Part of a small language model's weights: vocabulary 6683.
MLP neurons of a small language model. Each row is named by its layer, matrix (down: output weights) and neuron, and shows model dimensions 256-319. Each number is 200 + 40 x the weight over its row's rms, rounded and kept within 0 to 999. A neuron's up and down rows have the sign that makes its largest values positive.
A block is one neuron, or neurons of one layer that tend to fire together. After each block is what it responds to, as a language model described it from the Wikipedia text at the highest values.

L3.down12,192,174,186,235,152,244,199,271,219,166,226,158,101,205,188,174,194,274,216,151,205,173,176,266,173,179,226,175,203,186,136,153,281,212,213,280,190,177,228,268,179,242,155,252,139,213,196,219,197,239,269,232,198,167,242,159,172,197,159,143,228,240,203,248
L3.down141,218,262,242,192,238,206,171,220,210,159,214,202,166,229,175,223,110,199,175,195,207,198,260,211,158,216,211,176,181,171,215,171,247,213,149,170,170,184,261,231,235,224,173,235,218,152,161,159,251,236,139,250,140,276,252,183,187,187,169,236,200,194,173,179
L3.down234,258,117,178,151,209,184,243,199,144,141,238,225,197,220,210,161,158,238,244,114,183,185,181,191,244,120,190,193,157,173,188,228,108,146,183,172,175,207,264,153,165,181,252,192,184,165,210,222,156,150,183,146,177,163,274,207,181,210,185,178,274,172,237,263
L3.down287,157,245,234,240,138,162,179,222,214,212,146,145,174,196,198,170,259,150,213,220,239,153,152,180,175,248,237,160,245,270,231,223,194,217,189,259,202,172,125,237,197,159,192,221,143,212,168,273,254,239,269,268,192,225,221,116,191,165,206,174,163,215,218,220
L3.down385,241,289,172,259,175,174,233,273,207,247,183,138,210,223,190,171,154,186,191,163,172,181,146,201,203,233,198,146,165,216,242,189,210,173,237,178,183,162,201,190,209,138,192,231,244,171,150,163,185,266,192,264,249,190,182,228,117,154,166,225,209,234,210,180
L3.down563,232,226,222,252,189,198,137,155,255,228,150,153,243,254,156,172,200,255,192,176,200,184,168,200,221,186,183,159,190,232,169,223,224,224,211,188,170,163,160,205,279,202,129,243,138,208,266,194,143,177,232,173,186,234,257,162,204,227,113,202,211,262,227,155
L3.down567,126,229,191,184,182,146,192,216,181,236,206,162,262,234,195,181,229,224,219,181,214,281,266,159,181,241,147,241,219,186,172,264,222,186,183,215,237,164,203,165,203,202,204,228,130,201,224,223,162,243,196,206,215,221,207,204,188,109,179,266,152,197,272,228
L3.down575,241,249,205,221,224,198,178,243,266,173,173,191,238,191,161,111,189,270,209,221,158,198,199,230,219,208,232,195,230,93,173,191,184,229,228,225,221,156,80,223,151,217,202,213,244,210,192,153,221,200,291,152,155,243,210,156,200,177,201,211,161,161,216,162
Responds to: Infobox list dashes. Line-initial hyphens starting "Field: value" infobox lines deep in a list, like "- Budget:" or "- Class:"; also table pipes and compound-word hyphens.

L6.down339,136,153,175,133,178,255,224,182,169,190,261,163,279,146,136,208,216,194,173,144,185,227,219,204,234,204,188,222,155,169,181,210,164,148,172,139,147,281,179,194,143,115,197,204,271,184,211,204,222,261,173,250,184,126,170,245,155,150,137,213,228,267,236,218
L6.down660,233,260,178,218,240,168,231,209,202,208,222,203,188,185,170,204,220,176,191,276,216,208,114,183,208,195,172,158,179,274,281,186,189,189,271,173,156,204,188,240,128,190,253,172,217,214,159,210,164,206,201,229,157,165,276,251,208,215,226,238,208,218,179,204
Responds to: Anaphoric topic nouns. Generic nouns after "the" that refer back to the article's subject, such as the show, the album, the project, the company, plus sentence-initial It.

L2.down291,164,245,226,175,192,208,199,195,205,234,223,184,256,187,152,147,239,193,172,272,242,218,204,158,143,147,244,199,262,205,236,253,213,252,205,182,164,171,196,217,181,193,146,243,248,175,234,112,177,148,201,214,249,227,226,220,223,200,173,158,213,197,226,137
L2.down483,236,217,161,225,124,162,165,200,199,239,142,204,199,217,213,184,268,219,173,168,227,176,132,195,238,201,251,223,225,177,165,185,227,234,195,180,224,177,234,190,179,224,184,215,237,239,173,214,208,171,220,263,210,171,299,213,261,188,178,179,233,173,183,190
L2.down507,247,274,163,211,143,197,220,217,152,240,102,171,205,190,134,182,200,252,149,161,169,227,171,168,238,206,221,240,248,171,246,259,226,244,248,189,139,229,221,169,187,194,210,190,190,210,217,202,148,253,200,245,259,164,214,209,248,153,95,241,208,174,167,249
L2.down599,166,200,196,128,133,234,198,164,181,158,249,226,192,242,205,208,222,212,174,226,222,221,127,208,209,218,180,147,273,216,217,244,248,191,196,170,211,186,179,171,105,134,232,193,171,249,221,288,202,184,171,220,236,202,212,250,111,228,182,184,132,203,235,168
Responds to: Numbers in stat tables. Number pieces in Wikipedia tables: decimal points, digits after them, score dashes, e.g. 100.0, 3.73, 6–2, +46.

L6.down419,213,179,232,147,138,228,291,163,218,204,220,198,155,168,224,183,237,210,199,151,173,214,206,215,191,238,183,219,190,229,150,193,135,272,187,147,198,266,170,159,226,214,228,154,311,218,220,120,130,170,140,230,170,231,237,198,252,189,200,288,247,166,145,288
L6.down438,196,226,265,146,219,198,184,216,188,317,194,172,166,196,228,157,234,196,233,184,206,221,201,207,207,153,198,138,261,211,274,215,192,178,183,179,184,239,163,229,254,164,214,234,201,203,139,183,235,247,194,223,155,166,193,215,198,237,215,232,244,186,231,197
Responds to: Word-initial fragments after boundaries. Opening pieces of words split into several tokens, mostly right after a sentence end, hyphen, heading mark or table cell, as in non-album, Exceptions, In, Alternatively.

L2.down131,269,237,140,274,208,159,156,230,214,213,173,205,227,209,127,214,163,142,176,211,267,226,115,194,271,114,270,139,192,198,257,299,167,180,146,238,198,231,199,251,233,143,171,168,222,212,196,191,206,157,155,212,164,237,216,207,235,273,184,153,171,278,278,180
L2.down237,205,207,188,256,153,153,295,172,226,143,222,272,154,232,177,148,248,201,213,190,272,218,172,211,213,186,263,274,245,214,162,193,201,83,158,187,206,210,135,207,173,156,168,274,229,233,247,220,233,203,207,114,205,177,190,220,176,244,156,157,230,162,273,210
L2.down510,222,254,258,128,244,201,212,217,222,220,189,180,192,182,191,219,250,188,144,165,189,181,189,262,225,204,200,232,210,227,169,291,149,164,170,204,192,237,159,262,208,203,158,139,238,221,228,170,206,162,266,96,228,159,150,179,187,173,205,188,181,137,236,233
L2.down579,261,163,196,195,138,194,264,179,134,215,168,191,245,178,151,176,188,210,188,162,228,200,165,139,135,199,230,213,258,265,228,244,163,169,238,205,230,185,209,170,196,237,163,220,203,222,211,140,220,207,272,143,178,205,205,146,274,201,155,220,198,195,201,186
Responds to: Plot-summary clause boundaries. Sentence-ending periods, commas after "Meanwhile", and "and" joining actions in TV and film episode plot summaries; weaker on mid-word suffixes like -ed, -ing, -ically.

L3.down110,232,178,158,185,238,212,208,152,224,216,186,189,243,198,169,223,245,148,122,197,250,271,173,162,177,150,209,157,165,245,229,195,169,141,167,240,211,221,114,181,215,155,206,224,164,136,189,146,129,183,177,179,191,238,141,194,198,203,252,230,208,163,244,315
L3.down116,229,226,256,235,148,263,216,138,191,265,229,167,228,201,195,144,237,263,111,112,205,147,152,199,178,222,185,221,142,209,205,239,175,228,204,210,194,190,131,219,185,217,204,204,213,209,224,182,192,232,252,207,241,205,120,199,211,192,224,178,173,191,193,223
L3.down283,185,171,173,202,225,190,231,123,204,233,229,204,217,158,108,200,147,161,138,240,95,315,189,218,192,212,210,254,176,223,170,225,232,214,182,168,229,234,313,193,230,226,181,215,211,202,185,274,253,229,208,194,265,140,198,262,168,236,197,246,238,210,125,191
L3.down299,264,207,179,188,187,220,244,143,208,112,205,169,226,186,203,233,180,211,141,212,222,170,144,239,141,223,151,278,189,148,231,149,196,235,156,211,181,196,124,174,218,137,241,190,203,264,213,245,194,242,125,219,223,187,195,277,207,178,227,149,264,308,223,169
L3.down309,130,202,175,195,218,192,105,218,269,196,233,169,232,181,165,206,235,202,93,180,214,117,166,156,243,182,222,217,189,252,265,133,145,207,235,219,176,195,182,172,214,188,200,232,149,211,196,242,183,194,239,227,234,281,217,188,191,227,191,197,108,215,195,202
L3.down386,265,194,175,243,215,179,274,121,216,214,166,169,211,262,258,104,300,177,289,201,213,199,224,258,165,201,211,158,216,147,207,213,208,184,185,214,146,166,162,151,193,173,231,238,220,223,175,221,186,215,211,209,209,179,136,212,234,236,204,197,141,198,171,210
L3.down475,195,243,173,216,66,156,180,181,211,222,180,207,186,195,204,181,246,210,204,154,246,192,179,149,145,234,134,196,156,140,204,154,184,204,221,209,205,163,80,98,218,186,214,191,186,212,216,202,149,200,210,205,164,272,163,230,124,291,255,208,238,222,205,229
L3.down484,197,243,152,225,195,153,197,98,224,193,209,194,235,241,208,156,205,108,217,177,196,229,124,212,224,175,189,249,201,229,151,273,231,285,186,214,245,247,139,143,166,306,190,265,236,160,181,234,186,137,211,229,160,227,275,223,259,183,139,208,230,213,169,215
Responds to: Range dashes after numbers. Dashes and separators right after a number, chiefly the en dash between birth and death dates in biography openings (1915–, 1898–), also year spans and scores like 17–14, decimal points.

L6.down180,161,191,174,138,224,256,163,277,217,240,245,194,201,179,83,246,123,191,262,189,212,157,232,167,138,180,172,188,117,220,214,194,184,95,204,189,220,201,183,202,223,184,184,190,166,176,245,172,254,219,174,180,185,200,226,266,182,168,211,208,244,204,227,224
L6.down337,265,196,202,147,225,190,226,177,148,176,142,253,111,293,202,220,197,194,239,153,183,179,238,282,131,146,195,108,208,264,245,295,180,248,236,239,200,183,152,229,194,136,217,206,160,199,206,269,197,216,137,208,180,213,267,188,102,168,181,163,221,182,225,165
Responds to: Mid-word joiners and hyphens. Hyphens and spaces inside compound words or before numbers, plus mid-word pieces, such as CH-OH, COVID-19, long-acuminate, car|c|inogen.

L6.down45,226,286,200,198,261,214,234,185,216,220,195,224,182,229,148,156,172,211,175,143,186,242,268,132,164,222,201,116,256,215,210,223,222,167,322,200,166,202,166,134,219,287,231,233,204,214,210,186,149,177,190,101,254,128,191,168,238,201,113,228,211,172,208,174
L6.down561,162,236,132,198,136,229,186,276,206,229,185,194,203,216,143,107,194,201,201,180,220,251,187,171,223,215,213,154,252,171,191,243,245,131,385,220,158,214,240,222,216,201,210,164,217,170,160,210,167,232,167,222,217,196,126,147,181,189,169,216,173,162,169,180
Responds to: Number-internal separators. Punctuation splitting the digits of one number, like decimal points, thousands commas, degree and minute signs, and time colons, as in 108,159, 27.5, 94°37′.

L2.down20,231,285,221,179,203,288,253,233,212,171,216,223,222,209,166,272,114,253,189,216,150,243,181,213,250,166,249,174,178,150,272,212,212,219,185,245,241,159,146,134,223,234,148,221,197,157,280,154,218,181,248,126,241,225,185,204,132,168,227,234,233,172,233,122
L2.down258,217,177,251,211,200,214,250,196,198,221,204,201,160,171,156,231,129,265,224,178,142,195,162,243,166,171,206,177,195,178,231,187,213,181,164,213,213,200,211,172,218,271,158,191,208,179,264,190,266,192,192,206,210,243,219,187,150,173,240,227,223,180,191,131
L2.down386,187,223,249,196,136,157,235,95,148,239,168,139,226,104,176,240,152,244,173,196,170,237,203,240,182,222,204,178,193,150,113,200,176,195,223,220,200,147,187,255,171,224,178,219,246,195,180,155,213,231,169,215,159,180,204,260,244,193,219,226,215,153,201,207
L2.down696,248,211,223,225,222,246,241,133,181,206,164,160,227,204,210,205,269,207,282,224,215,184,184,218,214,191,144,152,179,237,256,158,214,259,184,162,177,209,239,204,216,206,189,110,220,200,184,176,216,227,195,110,190,245,148,163,189,181,161,137,197,96,265,152
Responds to: Table header separators. The pipe between cells in a wiki table's first (header) row, after labels like Team, Year, Pos., Chart; rarely other separators such as ; or -.

L3.down124,127,204,181,263,155,153,196,172,248,140,211,235,224,158,167,145,209,211,150,219,185,276,96,200,204,236,207,243,305,157,216,226,227,170,166,210,205,205,220,208,195,136,215,248,283,192,222,244,237,243,176,191,133,221,151,252,148,215,177,227,207,188,277,152
L3.down138,262,206,208,207,261,179,73,249,212,187,186,182,194,144,124,230,190,222,180,171,257,203,257,187,201,117,237,249,245,212,254,223,241,186,194,158,210,145,242,198,201,208,201,235,193,251,237,219,145,211,213,188,172,124,203,187,176,211,201,241,182,164,207,281
L3.down167,230,201,170,227,206,226,184,121,266,192,167,245,190,158,136,237,207,134,207,157,225,188,218,167,189,233,160,211,160,197,256,183,236,196,208,178,165,154,227,213,159,221,173,227,140,260,173,306,191,188,186,206,289,145,275,232,171,142,191,167,162,206,186,210
L3.down230,170,237,254,127,178,158,227,179,236,293,179,205,202,169,174,175,213,201,261,192,211,150,216,55,236,209,218,129,149,238,168,250,163,121,249,181,172,155,299,192,253,204,201,204,228,189,211,216,212,236,199,224,236,157,211,203,197,171,333,281,225,185,167,127
L3.down233,177,208,197,245,186,192,237,222,265,229,173,165,226,155,213,231,121,147,155,139,184,209,246,245,223,267,190,174,226,225,221,175,209,214,214,192,169,176,402,187,187,220,226,221,220,210,219,200,244,157,225,178,201,241,194,132,222,211,211,243,208,165,173,222
L3.down257,243,202,249,200,229,123,141,285,234,175,136,198,197,188,245,229,190,239,215,245,200,255,226,197,186,198,207,251,194,231,140,203,231,141,219,212,170,189,188,147,136,221,161,217,162,235,249,211,216,212,181,153,133,204,270,163,155,158,201,232,226,230,199,108
L3.down562,312,188,194,169,172,233,262,239,212,250,203,202,148,229,171,245,211,174,192,147,258,193,250,156,258,282,200,211,200,199,186,227,169,199,202,177,150,169,376,134,193,241,145,155,193,210,164,203,184,192,193,155,197,160,254,211,207,193,197,216,170,175,248,222
L3.down664,178,197,147,189,223,168,232,189,211,211,184,105,241,215,160,262,142,192,156,175,185,201,184,225,132,182,242,213,195,187,242,180,236,177,201,275,170,172,310,158,193,263,189,194,180,213,203,213,146,173,276,176,241,114,198,257,156,131,246,227,199,212,198,155
Responds to: Word-start fragments after prefixes. Short word-piece tokens that begin the second part of a word after a hyphen, "(", quote or un-, e.g. non-album, (voice), single-bye.

L6.down381,168,217,164,231,240,192,226,175,158,243,201,282,220,239,230,213,193,187,158,177,250,237,205,160,239,240,203,219,155,213,227,195,270,100,166,199,167,213,217,192,195,196,232,243,167,188,222,213,218,203,193,177,283,120,139,215,195,223,170,254,135,176,149,221
L6.down436,113,147,149,220,258,269,278,250,138,201,224,197,176,210,163,162,250,283,222,152,278,181,192,156,148,236,203,233,172,203,204,182,206,214,147,120,176,232,268,173,229,191,197,251,185,224,146,214,206,237,208,196,217,216,200,177,229,245,221,145,167,233,313,195
Responds to: Tabular data tokens. Tokens inside Wikipedia tables, infoboxes and stat lists, such as units (°C, cm, m), year and number digits, and header words (Destinations, Losses), plus mid-word pieces in prose like ol, est, eff.

L2.down15,186,167,128,204,154,251,219,193,173,235,164,128,230,157,172,216,197,258,192,247,229,177,246,203,208,149,235,221,126,208,233,217,193,228,201,136,201,185,154,174,201,179,212,191,216,139,215,188,228,172,196,314,270,141,254,200,190,269,190,196,198,200,191,142
L2.down52,206,198,218,197,249,173,214,200,206,142,195,190,226,205,197,259,244,158,205,194,251,146,211,224,160,145,232,219,199,224,150,227,218,153,238,192,150,170,139,194,147,178,201,219,191,215,236,193,186,172,212,210,212,203,229,198,184,183,198,229,210,244,284,176
L2.down129,214,226,216,136,152,198,147,164,157,141,141,181,210,229,209,158,184,219,217,206,176,150,186,219,222,243,256,219,171,229,222,254,238,169,138,276,148,203,129,174,184,168,227,210,194,230,174,223,142,188,234,189,290,301,252,233,195,218,251,172,214,138,235,213
L2.down705,166,163,189,235,126,128,179,238,133,246,202,167,225,163,243,171,205,171,252,205,238,171,194,232,155,114,258,150,261,227,200,252,198,167,213,194,189,198,219,166,177,214,233,209,158,184,214,186,238,215,294,195,193,102,169,183,192,208,246,177,254,283,202,215
Responds to: Wikipedia table row labels. Row-label cells and separators in markdown-style Wikipedia tables, e.g. Total votes, Majority, Seats, Loss, DF, and section headings like See also.

L2.down211,270,206,198,224,239,190,197,231,221,214,186,142,154,167,194,137,245,186,206,183,242,189,259,312,130,202,183,224,220,194,180,212,230,208,275,180,150,197,237,176,215,218,203,227,241,243,170,148,191,221,145,214,196,171,201,249,205,227,216,163,242,244,249,163
L2.down493,204,197,202,200,165,155,225,263,152,120,207,160,177,230,210,166,158,256,195,258,212,186,171,242,199,162,185,250,198,170,229,228,128,220,224,191,125,140,149,284,171,255,205,220,260,170,160,160,176,166,232,141,250,165,254,251,258,251,126,162,159,158,208,166
L2.down645,225,198,287,148,144,192,228,148,185,217,230,216,277,212,210,234,166,206,170,198,137,205,206,194,149,270,213,272,217,235,187,247,171,187,220,241,180,228,186,275,180,169,145,248,228,156,203,141,133,244,147,270,166,153,231,183,216,182,274,249,251,243,298,229
L2.down751,155,256,206,233,224,173,176,280,175,222,217,204,268,198,181,228,180,191,213,183,230,187,136,156,191,227,323,197,227,151,175,261,212,179,159,206,194,243,188,230,179,243,176,140,235,116,155,244,162,258,85,170,118,137,164,177,204,242,207,221,137,215,181,148
Responds to: Mid-word completions, esp. critics. Word-final pieces completing a split word, above all "ics" after "crit" in reviews (critics, criterion, outraged), plus table pipes and plural group nouns.

L3.down67,85,205,240,183,189,185,186,205,268,175,187,232,202,237,193,239,193,160,226,229,149,224,211,216,154,205,262,168,179,217,216,130,171,128,221,169,123,145,220,200,178,217,191,229,173,71,197,145,159,236,171,286,185,185,207,172,218,248,186,190,126,156,220,208
L3.down133,151,224,257,299,212,272,172,248,198,201,239,241,266,199,218,227,222,219,146,185,239,217,251,173,206,251,234,221,193,130,298,173,189,177,310,200,273,205,233,221,160,202,141,250,247,217,202,209,292,142,262,275,261,168,197,215,201,229,185,242,157,260,204,197
L3.down136,251,207,242,159,263,162,217,282,198,250,202,216,245,202,156,194,191,261,180,137,248,242,238,195,189,151,225,191,222,200,187,160,237,242,202,157,220,162,302,227,261,170,217,119,232,194,250,189,208,155,182,168,166,224,284,242,202,148,180,218,272,139,264,223
L3.down164,203,203,210,214,194,227,272,237,198,288,169,230,200,266,215,128,125,181,224,241,236,246,178,211,126,147,176,141,157,106,181,201,209,171,197,242,176,187,109,165,216,212,216,214,152,143,153,221,169,217,211,140,197,175,149,131,229,170,256,292,206,203,225,186
L3.down211,191,250,197,256,198,160,168,194,242,259,205,252,212,283,239,249,181,124,215,255,205,147,92,213,220,199,215,188,157,234,182,244,128,158,264,215,213,129,75,123,197,232,206,266,217,187,144,202,214,231,204,196,236,147,297,261,216,298,227,175,188,132,205,204
L3.down249,211,187,259,206,167,172,161,193,214,300,248,146,176,238,166,228,139,184,194,214,182,158,165,172,238,244,115,259,135,247,193,210,289,224,206,119,204,230,236,198,160,195,191,199,196,139,250,223,209,286,253,234,150,178,195,198,166,241,132,240,127,186,218,196
L3.down289,146,214,228,194,168,174,174,211,222,165,177,177,186,210,209,184,205,153,254,222,205,209,220,232,228,167,199,225,188,292,217,210,228,206,198,244,145,158,180,142,248,243,173,169,181,286,256,185,226,197,208,241,200,230,215,64,181,95,187,173,212,298,158,140
L3.down525,241,272,262,207,184,181,136,189,278,291,105,118,187,225,207,261,156,212,169,184,172,222,191,199,243,208,211,231,189,228,125,193,163,184,277,191,224,181,311,187,243,224,286,171,253,249,269,174,228,171,233,132,183,159,197,214,198,235,212,165,282,143,198,195
Responds to: Table row-start pipes. Mainly the leading | that opens a new row in Wikipedia data tables (census, election, chart, review tables), plus mid-word pieces such as the i in "exper-i-enced".

L6.down97,240,170,153,218,203,228,227,286,245,192,205,177,232,189,217,211,191,175,195,187,141,175,229,112,189,179,148,140,210,247,252,136,242,219,208,222,192,233,201,227,197,267,198,198,240,289,152,177,213,177,200,124,155,234,162,191,176,220,196,179,146,171,155,219
L6.down267,167,187,156,194,156,199,161,210,182,225,211,127,275,193,220,121,260,161,142,268,168,167,197,238,164,160,137,191,187,222,218,215,182,135,300,190,181,235,120,165,167,87,193,179,191,215,197,133,189,211,171,195,230,240,202,161,202,220,199,163,227,172,184,197
Responds to: Table/list block starts. The opening pipe of a table's first header row after a heading or blank line (| Year, | Team), plus line breaks before infobox bullet lists.

L3.down187,201,225,157,162,125,205,255,183,219,177,105,222,184,241,233,191,270,188,189,250,258,153,187,212,236,194,181,130,194,178,247,197,181,236,157,224,177,172,75,254,218,195,216,270,171,178,200,178,174,166,168,191,169,246,193,195,129,301,221,165,197,116,262,227
L3.down344,227,243,206,215,231,91,189,188,146,129,264,245,288,247,167,218,168,147,155,265,195,214,203,134,211,202,148,233,357,226,126,268,212,196,142,189,193,228,316,143,188,116,252,229,245,194,222,219,185,103,160,199,159,238,204,152,244,247,171,201,231,260,285,173
L3.down431,264,192,207,109,259,184,222,223,216,213,258,249,247,121,160,147,154,209,129,237,226,183,193,245,210,171,208,212,306,151,203,250,225,195,203,193,259,197,424,224,162,187,208,161,233,152,253,214,233,132,225,219,223,214,183,210,229,157,252,181,177,199,158,190
L3.down489,217,201,167,250,132,211,200,209,205,172,174,172,212,196,268,242,232,146,236,221,180,180,116,288,196,145,186,214,226,212,179,208,183,176,245,265,208,191,83,233,254,271,231,232,215,246,205,183,144,177,228,139,208,178,235,205,203,269,211,156,314,188,233,242
L3.down516,201,180,210,220,220,176,229,238,201,180,150,153,238,227,181,148,221,208,184,165,224,239,155,190,206,182,204,267,193,205,174,174,203,232,279,114,196,264,54,217,208,187,224,202,173,213,166,239,137,177,163,151,266,166,267,234,194,242,236,138,202,176,237,220
L3.down612,231,286,186,209,160,225,142,189,182,237,145,210,251,219,290,186,277,240,275,199,224,189,136,183,199,239,188,191,159,222,220,220,211,210,192,180,252,181,0,197,233,144,206,250,195,230,169,248,140,245,259,181,277,158,284,254,160,239,140,212,238,152,255,135
L3.down715,245,177,279,163,249,237,217,267,206,181,266,192,182,187,196,98,157,181,162,137,252,177,239,252,231,224,210,197,156,176,159,248,172,169,223,225,192,169,112,239,215,212,267,178,178,172,264,160,177,178,210,188,194,183,143,213,156,182,243,149,212,190,290,196
L3.down721,146,241,195,177,205,125,235,225,245,285,216,222,214,218,191,197,276,252,168,248,195,162,153,279,201,170,204,229,235,117,227,214,133,123,178,174,216,282,254,208,198,187,175,191,157,133,210,128,273,178,220,283,243,237,194,152,245,168,171,238,180,251,224,232
Responds to: Table and infobox labels. Opening pipes and first-column label words of wiki tables and infobox lines, such as "| Team", "Total votes", "Pos.", "Running time".

L3.down313,201,213,217,227,198,227,229,233,225,223,145,194,233,225,177,224,197,230,159,220,206,141,224,296,132,252,288,197,283,298,203,193,166,182,208,266,250,191,272,213,167,177,178,160,211,180,165,205,69,252,249,156,205,212,264,179,288,188,192,209,216,198,267,109
L3.down389,165,192,169,162,170,159,211,207,141,250,243,196,240,227,223,183,152,196,280,117,233,208,208,156,222,171,183,220,181,231,242,156,180,198,221,172,211,126,282,202,192,265,190,290,181,210,260,240,205,192,185,149,248,121,192,189,207,230,174,209,152,148,124,188
L3.down399,219,251,186,159,195,150,186,167,214,186,182,179,199,165,246,204,182,229,209,195,269,179,147,139,171,188,156,212,251,210,120,179,256,119,157,230,236,241,274,215,243,163,185,165,107,147,117,228,247,225,155,153,211,223,162,225,245,263,226,237,153,181,182,160
L3.down487,197,378,206,163,136,138,184,215,209,210,250,166,191,120,193,184,233,183,228,193,285,184,183,258,153,179,259,154,224,197,194,280,184,127,224,223,187,201,151,229,191,206,228,241,210,239,249,192,204,211,221,274,214,263,263,177,253,218,213,190,124,219,250,113
L3.down510,227,185,229,180,247,226,201,200,144,238,209,174,251,212,228,250,168,212,215,209,265,227,192,260,236,270,154,165,182,212,203,219,252,235,198,255,248,193,225,164,210,203,197,147,211,258,128,166,241,91,278,244,145,269,185,166,151,220,164,185,246,191,173,160
L3.down599,192,243,222,216,229,186,234,222,122,150,179,167,295,242,159,236,211,234,179,160,202,288,283,229,222,193,235,290,271,251,123,229,231,212,181,177,263,251,261,191,233,237,187,214,190,229,173,139,197,164,219,290,156,148,183,212,292,155,188,220,209,158,151,175
L3.down613,279,184,226,234,200,238,177,109,213,245,156,169,259,218,228,171,173,164,167,227,180,264,207,186,196,217,165,185,180,201,135,217,213,229,275,307,234,219,261,208,248,138,153,179,198,135,225,216,216,204,112,181,203,199,185,112,226,146,179,179,186,212,210,237
L3.down638,199,183,283,228,209,228,125,176,194,180,170,246,271,169,209,224,214,167,150,203,133,162,207,187,79,228,277,233,171,156,180,230,198,205,145,170,155,175,149,205,195,215,191,189,223,178,137,206,206,145,91,215,211,212,150,181,216,192,268,262,135,182,238,285
Responds to: Violence and casualty words. Words and word endings about killing, wounding and harm in war or crime narratives, such as killed, shot, wounded, enemy, damaged; weaker on pronouns in plot summaries.

L3.down42,132,201,119,198,130,172,152,233,204,222,238,181,206,173,230,218,192,191,162,177,176,157,115,286,212,180,184,176,263,171,208,170,185,247,184,197,250,252,235,243,235,170,160,206,217,187,222,148,135,189,152,140,241,174,245,153,106,271,121,262,224,160,189,181
L3.down80,207,286,149,233,167,175,212,266,254,178,178,193,199,179,207,162,199,211,214,206,167,235,134,277,293,240,272,138,223,196,244,208,194,266,163,262,214,211,223,192,187,211,213,203,180,203,181,228,202,191,244,205,208,111,256,230,173,266,173,223,163,188,263,164
L3.down178,142,213,198,272,138,198,131,225,224,127,278,246,213,218,155,235,186,223,203,167,198,194,203,247,189,229,173,128,273,205,256,183,132,186,151,153,202,227,223,233,234,257,204,221,172,222,232,185,161,241,285,198,145,160,199,194,100,201,241,196,178,162,177,172
L3.down410,169,205,249,229,228,166,218,190,217,203,225,226,261,196,254,184,185,206,218,198,199,156,236,167,175,147,159,211,278,255,219,193,273,240,203,145,150,163,327,186,212,208,270,192,245,256,181,185,204,76,165,170,223,216,171,219,167,222,194,109,150,186,143,81
L3.down451,194,204,141,161,195,190,216,255,201,209,153,240,170,214,160,208,211,190,196,229,272,79,131,174,161,195,203,223,267,115,237,115,183,165,216,204,231,180,219,183,216,245,199,198,190,214,185,167,175,215,244,233,248,144,194,164,185,89,245,159,220,175,177,133
L3.down512,97,161,171,194,212,195,238,233,196,211,188,223,166,195,141,162,202,257,235,217,270,211,107,202,168,205,195,286,219,215,250,244,178,208,224,233,156,240,174,203,131,199,180,186,179,239,231,215,192,241,172,176,238,104,201,137,179,158,186,196,151,205,241,254
L3.down725,227,200,238,192,144,253,259,180,156,176,149,172,129,189,202,247,246,176,176,199,146,229,212,211,161,147,253,247,271,183,171,155,250,176,162,155,167,233,212,245,236,193,250,245,255,133,259,193,192,145,231,213,187,225,268,239,193,227,200,159,192,193,219,134
L3.down755,162,163,195,185,200,208,123,251,255,219,175,285,152,106,150,225,221,226,189,150,175,177,205,182,234,247,182,221,177,198,275,202,171,258,209,217,198,240,290,273,186,147,123,221,218,123,225,191,164,178,205,166,145,155,233,193,208,255,230,182,203,208,188,181
Responds to: Anaphoric definite head nouns. Singular common nouns after "the" that refer back to an entity already named, such as the town, the company, the hotel, the doctor, the village.

L6.down32,219,266,250,208,193,167,151,242,205,236,278,214,202,235,240,194,217,218,207,230,240,255,198,132,218,256,231,204,218,219,240,269,227,179,151,235,201,155,152,98,189,171,224,164,250,175,196,139,184,174,210,158,196,227,114,266,254,172,164,222,127,227,237,201
L6.down492,263,217,201,131,209,203,232,130,168,110,302,215,161,120,205,230,182,259,194,110,259,203,221,202,230,175,298,243,180,135,206,224,173,184,162,221,206,168,169,252,239,236,213,174,284,188,189,173,251,222,200,105,239,200,170,285,251,246,194,225,142,144,221,225
Responds to: Clause-opening verbs and conjunctions. Main verbs right after a sentence's subject (made, found, allowed, destroyed, shows) and clause-opening conjunctions (Although, After, when), ahead of an object or clause.

L2.down308,192,140,209,283,195,227,183,190,159,214,209,195,218,187,140,173,223,273,173,213,191,210,248,189,168,198,256,250,208,189,212,195,243,257,237,181,160,235,252,251,227,223,177,183,206,192,209,136,192,277,133,198,239,163,192,237,195,178,191,229,219,165,206,168
L2.down350,174,240,274,226,206,257,275,276,188,272,269,187,280,204,166,180,162,242,187,242,234,167,276,262,178,232,256,227,182,181,226,173,194,200,217,206,210,194,247,252,167,283,162,246,168,173,250,165,223,186,240,194,256,197,212,127,171,202,250,253,239,210,231,162
L2.down531,220,223,181,126,158,206,260,182,179,262,171,111,225,165,230,163,187,224,201,154,267,206,157,173,131,197,257,232,202,183,233,225,241,180,155,238,166,165,243,169,214,168,187,206,255,177,250,137,233,223,193,240,259,234,164,208,244,214,162,248,190,119,173,217
L2.down719,143,205,172,261,256,233,185,187,237,227,169,232,200,102,244,164,231,195,167,214,209,155,269,244,162,198,255,185,220,167,219,183,222,264,183,167,200,211,254,206,114,176,211,156,229,210,192,144,176,234,136,246,180,245,236,152,209,208,215,152,234,159,210,239
Responds to: Tokens after numbers. Tokens inside or right after a numeral in data-heavy text, e.g. closing parentheses in climate tables, mid-number digits, km, or.